python train.py --n_layer=14 --d_model=512 --n_head=6 --n_kv_head=3 --head_dim=128 --d_mlp=2048 --vocab_size=8521 --activation="swiglu" --norm="rmsnorm" --norm_place="pre" --norm_eps=1e-05 --positions="rope" --rope_base=500000.0 --rope_fraction=1.0 --qk_norm=false --attn_scale=0.0884 --bias="qkv" --tie_embeddings=false --parallel_block=false --init="normal" --init_std_qkv=0.0247 --init_std_o=0.0 --init_std_up=0.0247 --init_std_down=0.0 --optimizer="adam_variant" --lr=0.00058 --lr_mult_o=1.29 --beta1=0.9 --beta2=0.95 --lr_head=0.00924 --grad_clip=2.0 --warmup_steps=540 --schedule="wsd" --decay_fraction=0.262 --decay_shape="sqrt" --final_lr_fraction=0.0 --batch_tokens=65536 --seq_len=512 --doc_mask=true --train_tokens=519600000 --steps=7929 --dataset="wikipedia_en"
MLP neurons of a small language model. Each row is named by its layer, matrix (down: output weights) and neuron, and shows model dimensions 170-340. Each number is 500 + 50 x the weight over its row's rms, rounded and kept within 0 to 999. Numbers have three digits each. A neuron's up and down rows have the sign that makes its largest values positive.
A block is one neuron, or neurons of one layer that tend to fire together. After each block is what it responds to, as a language model described it from the Wikipedia text at the highest values.

L10.down1604:547553463382453522454592467520447556425514419528497390605463472549468488494593442482446540483487409473464532513525491414473552491540502451487572569564584486469468531499479463476449445474430521461534457442528473461433558463484478469523435438479449537471481443492557446499573481521497508471475540520424458554519429526563488377529525491499568433516562466470439384543513488517540444470558501540468516495506469431499507502549474452556552480501513557456518570541465432469527551499546495569448449433482455517550450425603
Ordinal and ranking words. Ordinal and ranking words such as first, second, 23rd, best or Final, mostly "first" right after a subject ("She first sang", "was first mentioned"), plus scattered unrelated word pieces.

L10.down186:464481473555490413526499531531533551465447560558405481456513517499447537482486427410502512495472422448520518528531465501456615566470530474555427469426459560454462477498510524512602530458406490461472407560509397540538486584542538403532472521468532502548445565527521466459453457506579481448520476491436534443443612505459520513532362576524475528525545492503473534589502532453546559618544526538562551511482420554438497548578551461452454451504505579417565519548575491462513543558506487489403452507587488533551520519548
Proper-name first tokens. First pieces of proper names, often a capital D after Grand/of (D-uchy, D-abo), or first names like John, Thomas, in historical text.

L9.down1005:440402475571478486538559487471507479403401417549502523583519502456583464458541482468523538599537479511460579466493467505448441524493495528486447502591506504540497513528487460614512519437566492461422494565504434580520485487374446526496490435536486538451482471515502547515467389542504410495518432434377538484480539409560420475478575537521438437501489456557509551500504474455463527467582547526589397537516543508520514511460512463473419589470380552506567474425420545516538474489378461530529516530420535564462541504433
L9.down1657:546520460429437525517443476509547579404486429509483466523514475559506519452475512538446452385444584456460520449522461485515450468571584629517481493459506575577456487503516422547469528469569470442578451542442494542618498515446483445409470444445482558526515510502496519452542481544419507512436532520512517564521484462479476499503565479457512589464428545472552457600548484465528469507513503524460539544538472538502520503478555445515448471401476530591473508543482519403422527472431459479415612465531492491493491553574
L9.down1985:473459421488533523509517466477519431466453448613440545457527450459506573543527515475547556624488607536466541495447382458474524479516556445585481564489482489562527535475551441594450438453462454481457441528481481557550484492548537501550499544593428524493529506539465433526477452397452571534478491495466404595548461451494458593470443399466567468335476478467406473405427492525481478592458465461514470532528524384557525475504462470504510560454533580517426489445508475544458435576527423462546462431566522447403565603490
L9.down2019:473504441480352459417449561484441529467488568524537418462488494493470471458477495528429526509469559482598460475394574515514402475589514527550551552454490492401449467533458549556600514488484454455527433560552447592587466480417460567549547475454529517437541510503432544563578425542542504451432523551456430552590546482545524459442377571433505440512467498486418506548541515533483514545549507494439568515467623502534451418470450485455487510505418398483530508526409541532428516594418510579550545463587492467574481485546
Templated data-field tokens. Function words and separators in formulaic statistical or infobox text, mainly "had" after percentages in census household sentences, plus table pipes and field colons.

L9.down552:478576460542556476463541430379509455580593380581531604558414535509613507516474430521456434573454398461465396550466465510521473508568512578547470543582438580462507457518479507403512531486510439499537448516484586543505584527473431467525502547527559526625371540554446528501564421448509560530507531490499515533473577502512461435567561579441526500481470481543476458452475507512446575440501552503497493596508568533535530474549444523443504486486522507566427581493412521541545498503508486587544406519503471463475486482539
L9.down748:488503495452419462493551497438471489596504390495508433457511573567538503489515512542535483463449464480535484456527474576504510467522479537568443496546519549503451424549536528572532445562521564485572407587502396547423514530402489572541539446531531537504543507492480554590486501509449570452524442488550446492537493546565498435556638643600539443475508421537551543543570426477482557611552596512462580558480470464453400503474529514488450429607519550398502438506512603500430498586418560532454554471401448529614464532398
L9.down844:411509489507513495540530518521492566475502537583482530566503489494502489497559421494478435536564559515600545406581499597494464450421583592582483515558485448503496518527529525474555448494521510491465502499483552559417450548563500512483537475481661463497481533592510514570435581504464459476493518471458559439451492464468516444549506460453474454535566500478510489515557485436504522511488456431444501468585526454446582509425523469590423493576536569457597481527486582548536540449528541503543413494547499510533402496482
L9.down1717:362456487386506557451507414499513452558621455514515476530462557481617463470464484544525548583527497438590476473556467442592605485398559517541361540574429512524411455524521427535603513449470584425527407468529522531396469524482467574523484462499525525496504512501565515545511503460457515465411477563566490526473515601527514534541533493447522443482467552483553509488540570586487524541535537497499531460574522384549505537506544531457447587526506444519491560512467448494501594437581494454578620497528453443403474501428
Date year components. Year digits and month names inside full dates, especially birth–death ranges in biography openings, such as 15 January 1919, June 9, 1906.

L10.down798:495497460479406548471518445500483433554577460507526521439514481557468518582419463531548544490543498472610414503470529516532565437513572484488523534526480481490539567473510450505518549559437446489516521503396565469453532506412591589539436527491412481532477657517487452474463461485442482551441502469472508390538490388446482456483401515461426548486490564466590466492462497532464415508511548618513484631476514525487559516476478523512555483507515440516492453509512471534475512502471504458461457444482376609552557521442
Word-initial capital fragments. Short capital-letter pieces that begin a split word, often a name, at the start of a paragraph or after an initial or hyphen, e.g. M(oore), B(ali), H(iroyuki).

L8.down489:526409583497540523579502448474441576562423482407466486498475459595502534430483397539489539478463507510498547478492521424527518570464477511534466354511574569543456552495491573528491524504498479468463472566505440567518545573489428573503524530537458526497522449562434415544486438562511447522563469493533420519483491441535467447478513475443463464466468495486426410540539503567488469476518498531510488535546452482426478498544472496504481482557507587522442425490448585521541558525425501663540456438512481449451521524442
L8.down1122:403513576533449543498535410483513542421442464528461418532569489476471372489397551465446558478520524506448492569577460350456464523505621535484442561502494576463472486550490460514518518520473493514428533571589464532482468510535487451521456531523417496552571434565550474497504467546573591620510483486415543448514434514437474395585470587479486554423544378408553431513458456513446503474573518453484493519456573489492444508522497491465450486513574520506487456560484490455473448548504464534466478571486557504501656464561
L8.down1475:531570505438569547450474508486498564466546564501576399518443493516484501519416479559511559478478519370458426484492441542518484587523513500480441491451559484395482448528507513556530477467538400434436528461446438448510442466450505507564483488539559507488512401561486493505532591532587521467550447491511561416510468564410426700421401475516559478470546367463471526523471480489470462521494477495427483512535508555453536527461405384442536431506464535482560467507376481589549467545432491492534540485503465550459583560525
L8.down1891:479543468446529526447456432486490497507491495412537490522482534480615457522426407556529417483537526572437582424499455479461498531444474488449531550507550561481547526489593533494479559435534570506447513512533403467528548544471513451497475566450391579528443530619488528498498548544551525531533518604501539537459457497539526450417600515507458627517523499415461478410513413514467512518473505444570515537522478469543403569507457575520482461524495494525536514564428619592482404509472446586494603449522588470490507529582
Line break after caption. Line breaks ending a short caption or label line in Wikipedia articles, just before a table, list, or paragraph (e.g. "City council", "Key", "Lead figures").

L10.down744:501490561428516503440534458433496565482469496497492462552522492550507498438479468511441552588543420481495486503500434509545504505481474494520606466505528491435564479439504453439553482513523555508455501558491569464518497508493534549543464482558536455531498521534474526477477506473506484519500562508474504495482485548507461629505535534419518435457532467481565559546487531592491555492518543535508560523496560458534477524510477531479549520468567487483463543509464421518516596495443482516495539539599477589448436472551
Predictable Wikipedia boilerplate tokens. Word pieces and punctuation inside formulaic template text, strongest on "Pop." in census table headers and "Hispanic" in race breakdowns; also table headers and stats sections.

L9.down951:458453545515494600424548432430458528516399563551565497428498448489481488458440573482447552435438494461554414477478502511516439508504503571504567475505546446509497465473462519554523543447379455421557517477378581438480518442554595558484482527557446500488552582408503489546423364383461458539454505473480480618552507535451404364445546394544452585609506428537443497535551586481503533501415468577480594469502516489483515487414465405523464482531495502506456410498431537498505569433476602564596518562502477557543389553456
L9.down1035:457491548537435551535507546483511541462502466525550509522572517569528488433491426523554479494496492557581506443532490579509489534557524459577571549507483513485525505471403515534476473484561483574528479447548471442448522421465500548485579448488629539464548543557483633466473459503539454531492434557574488510487489631401437568482473442513417558508495497577541480515496411529480575516468520460513531546503392539516545489484498521438580542545431413458496643415629573431485573528519499538511607508524514547487431385568
L9.down1477:513520523488493565574515496538490546445541547551604465481564562449458493497520491487494530589536480538487484450529531482536470528588518430440436545527435477558540501463413543584490487577507546415554480457427510548522513522508603493499522509504463438400504456483383461451522546433500453422520544500382513547546461564472413450441490564569591523444521432466444513524460466509511427558527589520494527515477477471507566519456476575567505468420481544502625621563489528418535596407473477497562535483580500539495458420501
L9.down1505:492532570475523476531507468645443521474448472502465506550462401528464504474468505471492549509543451485545511489471435463532540553551527549516444467522462565594472542492558416560559417505570524452448539484489464519503523473605496531511489374466414459454519507531477489538535449462516466504588548505489496509467584486471425444471481557502498429542566529490476544451415582452533500553419501517458541585506536451480511466480552489478527387553448424532470424511425580563465611488477513469412443504469541480539545581542
Of after collective nouns. The word of right after a group or organization noun, as in group of, Society of, Alliance of; weaker on name pieces and table breaks.

L10.down1058:574527480474446419461532488466527522457580449488486565522490515484514492503484398592493461478497590527529452415530511520553437517572496576426441510460424401506494434563512556518488459479455547538428456542541427464488512398517603442561530548516506509494472522525426508489524475512475509451436458584492474511456472478513495604456556512583393427528490482593481505497460573501417489551565502566485529550517540483496501426493576466487523504529537443557523538413584453408482536493473523520445590490466487467546551533470
Year after "the". Year or decade numbers right after "the" that modify a following noun, e.g. the 2020 census, the 1990s, the 2016 election; also table years and other post-"the" words.

L9.down18:458489538526430487524486459545502501452510500650502538494433469453517491466459462558475527520544485531406591526435478497482393463511463442433462549459493485442511456406559507548589507520568474479483441546438536552443428567529570397401534573505464421510493542561512537445459525497453485501422493681513521509494396511506545427419513506538402473518451444558451473457541571522525501561530565457505556482455487500562478562399526515435620531566614479478422497475484456485566603480472456433541571516516521545496424420525
L9.down433:496530528584555526545470515581473460510524557540539437495527548479540503500519396533575620509483517434448530541421516430501511459557492516527551472514618560537512473425457406414534524461514507526482466512479519534545427392550467433498562513519513474535573331544521539598444429496531477465469455539470517405506401460547533343488553589527535466483403544464468481505439577439487481514480527506549475535538562428536532596579528519442477517495499404628434436447474487444505585402554476488571456574490597522463488548485
L9.down1406:564482440430536503632534520529530555469557557472511543467477485558543595467515410534491511552654538491477550397458513466486537473497499526472429562493505511483448501531426464559455566570560481495419565498434451522472529465436537456483515505430463375539494421539503515521433558457476375501421457470555574426562548513462495437469510631532452533464535546515443513526472523505501509492565465533598547545547505447453502512478506459472511520425541485538517447467430486600445463515463520466474416538626561465550518490423
L9.down2032:510532556540532432553485465507482553391485481518507632526484525563460502520443470489571538419489527527561531473478547595461419488541527521491520526526661553569471521515461416557528504451474516512527445453548547498448458469522486401441504546477540377533532410644504525474447524460478525463497562563510565470460375469465528579481447409553538464530434489575444465525516532478528544539486476443523510527564474495472499487529579522494401504474507514530457492431438544453543506537550489486527573562492515477451477571565
Word-start letters without space. Single capital letters (sometimes short pieces) opening a word not preceded by a space: after line breaks, heading marks, hyphens, slashes, or in glued names (FremantleMedia, Wade–Giles).

L9.down149:522465456529406479529455551540479493578489550508489485511490568530569568453458486571416560487540534564567420475418597562463489499491524553637446565458483413496478437483507471540540423564423491489481481577523525549516609480437566584528458532462471480505516483483506543513424440467465458442511418515514473604555455481463475468496512517542416430493418543505497487532478462499451549536487468487507530491546466534554484493469515489524578530569520471525467554488487474566623507488494536460513561511564499476568460511393
L9.down752:427431500471435528495423511525464425460481538531497526503550481533445506474449495529521445547545460480475522512457500464448518410438462536547560535482502489506585515538524488490542521492438492605527511470406453517557589606434499549431507460500635520422452527493548459524434538494492454592446499527487403567541419445438568524439531500480495450586521584514495557551517503527477490386575455499496492438547604421602663587510484473545497509478484501456506455489496423542500519458513471478504445518636544503554428469497
L9.down1036:462491537441437544478454581485471563522475537457489446510467569458528438435369503531477519509522465476508555472539517627526487527577483503515480450486476511485619510487494422475492507560592487470461467500506513520525546449467547455497460538473554456573516433531496479555478505406423443579416537439493558474552554476524510493445484518538517539558462533448501509402541595500399523493504497538573542495470504442386426523466561458430468451411583567449490501404576520456477461478454471539504411488470504434522514486493
L9.down1786:435635566538487529514510505482469469439432510563462528492454553523489496571573439536443510443449482435471469445625555501430518461527500482525529452419479487462557574477420476478580507466485467447419610459488559451553474505531520455490519539462528439515592474582601579525450484573491447550554511543495456432465506472546485538507482566522576505558479544480438584522509563530415569530506457533468558540430597504462355457568417474560541525533428445476609509433597471501468437527400509500372434526552579512434494594487
Foreign proper-name pieces. Word pieces and articles inside foreign-language (mostly French, Spanish, Italian) titles and proper names, such as La, de, du, Universid-ad, Be-au-vois.

L10.down1607:430485391664499593582470444496448523464534530440509503543461427557502471497499557551562516469502530404436533443544427461456484521473573457546412476465574592539506521466516481451536455566476422438532515445493495433447520485519543571551405499473500511430471413545562503433499443536482458484445392460467450584459458459550519495537507446508520413401450469496513553482464480480515447415489541428496571505497492474503506488558545486509510561545466509493553465450469545475578432468525457482419452435534555491499516458521
Line breaks in structured text. Newlines ending a table row, verse line, code line, or a caption or colon before a dropped equation; rarely "by" after "which".

L8.down294:460480422623484489548411454492492459478488509525538502525473559615430356443460481558457591505603551378507535470574416566471478499461482531580481550513532475538456565548509627510491410458512468433479514503426458566464465513576519450482485501475519491550504512493417575460481560444558462518545458526443499509479459442406415562464518420507513463513504469483450523361522506476441554560468417479561527609473552520414440408464530446452461559490497524499469430543445575539460511521447441503543460501550551448406487518597
L8.down796:451505456485483533545490464553553510456479531518506486387603542449463509531555502526482553534523517423466442497484557524518454598613474464567417592395605444462608559591467449614491476452608399534507471468467407461568431436508499410483566523501425451467556550544441401500475586571534511416547501558528538462472489519564558477492386498475488532533556471477506535495500468491477532479539548445578518574502478451494514518418470441452504440516520527576467465525552473517580522515497503552595553605539474446397476539488
L8.down1790:527588480530554458496446551511524509432547504383501537446511477614519505573512511411486440392460417408445470420454481554516601513493390452432407523497519445495479523612555506453592465502460545528478555457417415585471503457467549459486540526423573517492551464425482427492519532466465500532572528493496527550438447590451433417529590455594506508522427434427556435501554637510488475468518510594468403437576404434443582449534464438407574623521409446487504511530420602439572527542554557495506433457605470537584549454505
L8.down1896:429451407424515404614559598457590497488459452598450534438473454485356504526551512533547480534472477460448583497505525538551435504490445476562542395462615494470548541541462462561511548482631552495594531527531634561532547583484539487425526502518469487495535416523502468509504603514436626527526505475502464501519528538492439581433528516535438480507530424518561550436545631485575475487535573502628517521673527616595596536457478444450499480461547559532386513526503441529468507425525510565452525490596511454455495520624
Census demographics boilerplate. Tokens inside formulaic US census demographic prose and statistics tables, such as race in "Hispanic or Latino of any race" and For in "For every 100 females".

L8.down119:572486544528511425588455493532556569538575557483535488390428531495453439522480538471563515512489537526508468482431509483514548458441652464528474511513581487466437501517589527587452486489481527455489557525461501462408472511489510513531440507493523509523574580573433533537447530430584484467460475459474505518509442537514479378391485522510442568487466451476454489506451451527495502465464527463360495504489528506411491485472562487485519497481463519491586547502557407433454380572529560555482530557537501485495445452515
L8.down393:457486549529515417468432480471430470543496568583502465427516476484501389460583575557565520562448552369541514511474555473500487559556586474516529557435543449439519547672530527534535479406488463446424522574407471529514471503515502465522557424456523498528502491597462453537491580496489524534514583534465636486452463585397473356436456483511450490568535472497562437435469479486492442548483564443488590488505510542495483524514469530553435526453525543467514548512508491437605514446591486540485405446507490594526489489521
L8.down1131:439527612474635534498456431516498533526479510397571487617498557397536555538430509492506545524442446540439507497432486514496501518509571444455549490548477571553534513494454546548542509531504555564453403509469527583500451558522487522467459444457514589515422538565526541469504554508473396597555501574357485542467444430591589346482525462477589574529424455482477538485470500395490530458536581573515556513387557578534468526470469527515410450512491421520476429534483503503498542459490546472648564534440539451620509528439
L8.down1288:526473530459584474512427440461583540431560574546627464537506544566563482515493497478505610500604473507411416613442515421468503501446546571395458467527550425517429513474501446529479626491462548436509507607499482459518532460491566447514532523449471541481446477434571491507495499540502520433448501521574551398601463510561499321475482500484427495529529490513418431539538529517485475484504502498487566519527527488538465518509450561464437532502529457570564535510470377522557440414469391559497471515481432499570535514460
Split-off first letter. A lone first letter split from the rest of its word, often B, P, H, at paragraph or heading starts or after an opening quote or bracket: Background, Boxcars, "[S]ouls".

L8.down137:547526629514519524464452460488532414401506562522539537490554434507478556570562493530463456487432518423513593448432528456484491535585497460488557437666383513563568601545541540537493525535454412546484496576497513474628566537600500450469495471542545526443434586460554476407498461459506526547447430427388545555540509554476388491459502590468423509470500510556437445602512394478450423473516559469504509509537572432500484461427484487528478550507511502559454540532534507503497441399502464395540481533550465489497565518586
L8.down293:602529509563476460465422566545517607462471532551444450372464479497483528476543454525514507498434462455439527541501525513473523456389551454382558465548454449530550560560455550503492424420509513446482492452500506461470501596533500408487522538526492504536593571466433474476490512486445434495471633534480469498520424509450519564487538519546503519538474528454432465486482500479482527545453531473590456470537489548516464539512408412533453462511495567504437492494537373543558584605542543517466600542510480471489401541517
L8.down1612:500521473610547493471437603400507534458511492432469417506543589509474526514555375466644515440595482475473424496499494521550505571548578559552490566571401533496488597511526593488540530490543504477495538559506452556449556540549548509505515567538437446556507499544494440429482449485545520556458544561561514483542465588486537462515529521502412467512467414412501496509493573454521446479526387529544513478518498579557536471523430552448429528560480473492459427511552617504539513543507503499498525494374469516615517518613
L8.down1669:468482523457472460485459520502515523498505527495483511439474540598533493466438480549451518514500491519596510447492410534501491479417594494454478491550484498474474444453507508427463520493455563443485517532507394471494460527574439470472564497455526550446398554393558531574535404599525562499420468488450492492525466556462493546399489417501480490568564531509447480403439571472513506628467554553432462425574528494438490443430517495460480422555494420614439502500471451472476498506588536443493482463499509508529485507557
Mid-word name fragments. Word-piece fragments at the start or inside proper names and uncommon words, often French or foreign, e.g. Jean-Pierre, Nuage, Lighters, Normandy.

L8.down54:582576521545399463511575562464552538507491504611438514553483498514573487523517387441470518517461436540510422572519483507484556528412542461439457485412516463509461499490427471444453571488559432482493481532470467568467557536506498361549466499419567513459488452488473532482478397515492538394501454444530534577447501488454446476455493401408560460438542484525493525464490420530481508567532530527485507539467508480371464565479543421539479532419523550565471555538509544480497478547480589529466500500500557583475488568470
L8.down793:528417522573526431428493513658472514470521485415519479544561429422475544553462490488542534386529523464450427487396516535481464489528545542502535495439492614538487447502490561510479563506411570551464474598474474445517525448552432517554436571558523579483452458535565509509477590462544518486533504472519461475457556554394450523461523482452472407440497372563455526455571493424493527465491485471553502476513555530498521526464477461438488460555459567434522490437469493384411470506548550456495606514535363429594490474526
L8.down860:530561446522473552586510489479512518608572534418545454531513469484478514474512414531557536473500497466467488583530491484543425610517502523488431486461515549542497578557461437460477546489596486497510505558520588452497580436432448435498495519497563590473443563437552467497428450434514433543495507441451494496549563615546441472434506472553544496399464500428588496511514452496538514449510555522555541505477504477434568440551464480520450519559428478413527470517519414485475494507481504540466545460512490562595559516474
L8.down1027:508449593481553510445584555556478450420432502452567449563481507535505497500530529527489368563525560367478496529591506574612525513577500519485540480502482461481565584606443486483510520549491397532517631447476426452576511583471477503460455366514497555475482426536480444460558553508481545444480612513491477411469492533512474437432572548484529480478396445497593497480576551462562512555513532511531512516536571483513429582535443546552539397492455451502445571496465509545473467467541500526463570487424578644470512501439
Title-subtitle colons. Colons right after a name or title that continues, mainly in titles of shows, games and books (The Penthouse: War in Life, Red Orchestra 2: Heroes); weaker on time colons (28:19) and mid-word pieces.

L8.down997:518495477470530459547502363428473525374528474529599565550515582537476450494546498428551531485480418532512452553424435495567547497450544495479534512565355468490532557552561499469496465532547586472452654536439523478577426558464545443493418459504486481443539438503561431420490477527508542486425521497543477480421494468513532604528432445412568485511476503439525557485464598558566469446408525474445423493370460483519513521584476492498501455469520527627530575483501525504496407528507563512596572535473518584465615495576
L8.down1804:483514473494538520462573483522413472404464500462548502465570440436487524535518475462445495475504521580565466547469475455573490482472552534493548533476552566439423508466535542470497503458490487530598517469544455433557535519531469472413469412488446474532470449418437471556578447428414540504408569514486391534528531500582531438560539550460530465561552528437519549407423489437514404560589511531479482544454481524528465523485532578456485531638559433606469563623571586498491562442556354542548395545541474516495469405422
L8.down1832:507510518553480505471511525624500453489521533492518431515494469460545532567407418491546485467512536569583577545473561512487535483477554490521632481515437539523563575621490560481543504543565482544492491549552462562460409405476476471521564441553570555478545481476506564486506431607472530448455561463569485514573556553561417457465427411497595530553507508411591473472441569455553489499543536425561479542558439426454496458542508556661436516567402500560512480528497482494497456637476498504498505544434606521423547417569
L8.down1974:459483436588510542534566526583594476465540425512493478510480464508413602513503478492477519506613414438544572516480515545452538491511510437479552455628568539487489460492467520499535521475503449525618491549453442564430455529434524604479486533565546481523455579486517544479472484496575443500383548445497524439415486568520505478496500515524460470456431498428488390534524563521551479403584516607559510556429526543529490461503442490508544513450482610548548612509617466445495426449492405419539532451516476556526530510488
Ordinals and quantifier determiners. Ordinals and quantifiers opening a noun phrase, like first, fourth, most, only, second; weaker on mid-word pieces of names (W-orth, Prim-era).

L9.down327:539438556540461512520515551583473505520488516465433459531479498450563480466565559437592532548484549476466465484428585489470498474456543412458504556505554515618434512525516549440496513458507463545521498507558449472344461540435491467444457417512607521482539540484586430589553538442540472490505471536557527494534515527449470453540568540614459474531511378578479589447584518504504564456505398498545483476448513518424497566502505463545511510518504558490529442538519429495431526469478532523476523477578499502562526518442
L9.down932:505537466536366481498496616445506584480446492509489564528532526489514505529547436471474495439451581514528483471546503560412518489532469493539481529404461551566517505381494419481465521520476528466586397589457542505557455514508535480473501496504587560596561553467501420499566414470473442508556554492479554499525495508489505346516515522470526619512539476425529496470529518441468536480471536520464460455516449455373564508491538539484480518492472468438592480472440499486534521503604538458520513543433465503526568391536
L9.down1116:525530494653520589554547514504504520587572482470507521514533501473471487525452603459396440471466527563487521498497545531535442545514572534567495474500475548549509565586517476545475497579480485629514525408594469466456487474465428522473572599388521538477540426546530430525545366548549458497496453539522432569479531448481456377506473561466505558537537513524458588559528420529494482530476553540407564480465499451523660499471501527475493470546492403534592657466555457469469437526465449540531419418488558539496522460487
L9.down1771:478554550508549589568528593544503555503531524502489465536533598604384508523540560499479433545517535524454459491485568426510569578483406521480502458445503502601523512548509479530494557543546459581468533567487497494581514506528484456498560560465549513490468549477558541509554436512591446458569436472443495508556526502564494438470501561530417513494610549575554464498514479494420487440566470504642509443519495473431597542440547463511477502477438452410512575498511530471533540463384552561471457463415481557529542546499
Title-subtitle separators. Colons joining a title to its subtitle, e.g. Lord of the Rings: The Third Age, Hell: The Sequel, plus dashes and table pipes after names.

L10.down1616:428520440547466610492523548543515578431464472466415495470560448519439419493464558515552623487457573489447466376500541494476515553520501516484410426498479462530495509551506486563424574479596579569539513512532465482432514486588581488483469485531551445447497535443511442559495525492449440483429536423458450325506527401428470507553477568415499499580579525566577426454497531522432506499549550509533488448538512510502506560461488542474446423469481457469556518525527452459426491475492520412616567599516470500454556489444
Separators inside numeric values. Mainly colons, degree signs and table pipes right after a number in times, track lengths and coordinates (21:07, 14°); weaker on mid-word fragments (att-rib-ute).

L8.down292:475497505562519512526543479460527575413600505537545488498485472539558593562432505561544538420557478467485399424486473483449500500522568485562454470469534457531507469543580523505488473546466488465488452549555462491459529550508554571443412489528549574537529424442502463575513464491577542495471482562530555396513533563477547531606501500539490439444522536468573527508465439388488494426466451502499465444506435418426428491444530460460455416515452440451436515470514509453478508573548542399459561454465535519484516527488
L8.down819:468496541531461441528432466435579475488489549455523415523587455473430566411484473518382490490479525482590432494484486512436485522570474443460482509510476568527482515512516493570502571515581458461469520475531446490490373478512661582537556562480482507497617444574464432540466489449489544487505452459561624581525498568495460642442506415523440393448559457606500528474464492464488493538584486452522458393490494454420510559448526408519562484445540589373516436486523481505538557459529550468463515496514517562543492533447
L8.down1016:532519502440520517487473464548536539547557495487445463460458456482497460476485548420562432513497477523576464581497456500458577582459598391440507487578468464545492506434440463456419500497533576491530566549537466543435584538438562455544505481526547529486456555468495471569542556460493551524411459465475483565582371571487510595442528391518487411540491497589473520392455462532411462548430528411586542563421517491515466429446523412484525495522464498473535459593576462531521454594435587473535502493390423511478439544417
L8.down1206:463493559596435524501438396496489503478530534588495435456471532463512533465543479497435510457540424577562467513506465477497461474551467469488512589509507524496539421485491520574608470521449533526458501518499510522526432522419516518440408501481441550421441478497476416512512437580571512408494546473424562534448476494558508534478519432570558573573477514387502462481493443559492572452494539459558423441460472420502555544438461469496416486566497520503526452457482655491498499466505540556575504442449472499506484382539
Year numbers. Year tokens or their final digit pieces in dates, titles, lifespans and citations (1941, 2004, 19|06), plus occasional "at" after a date.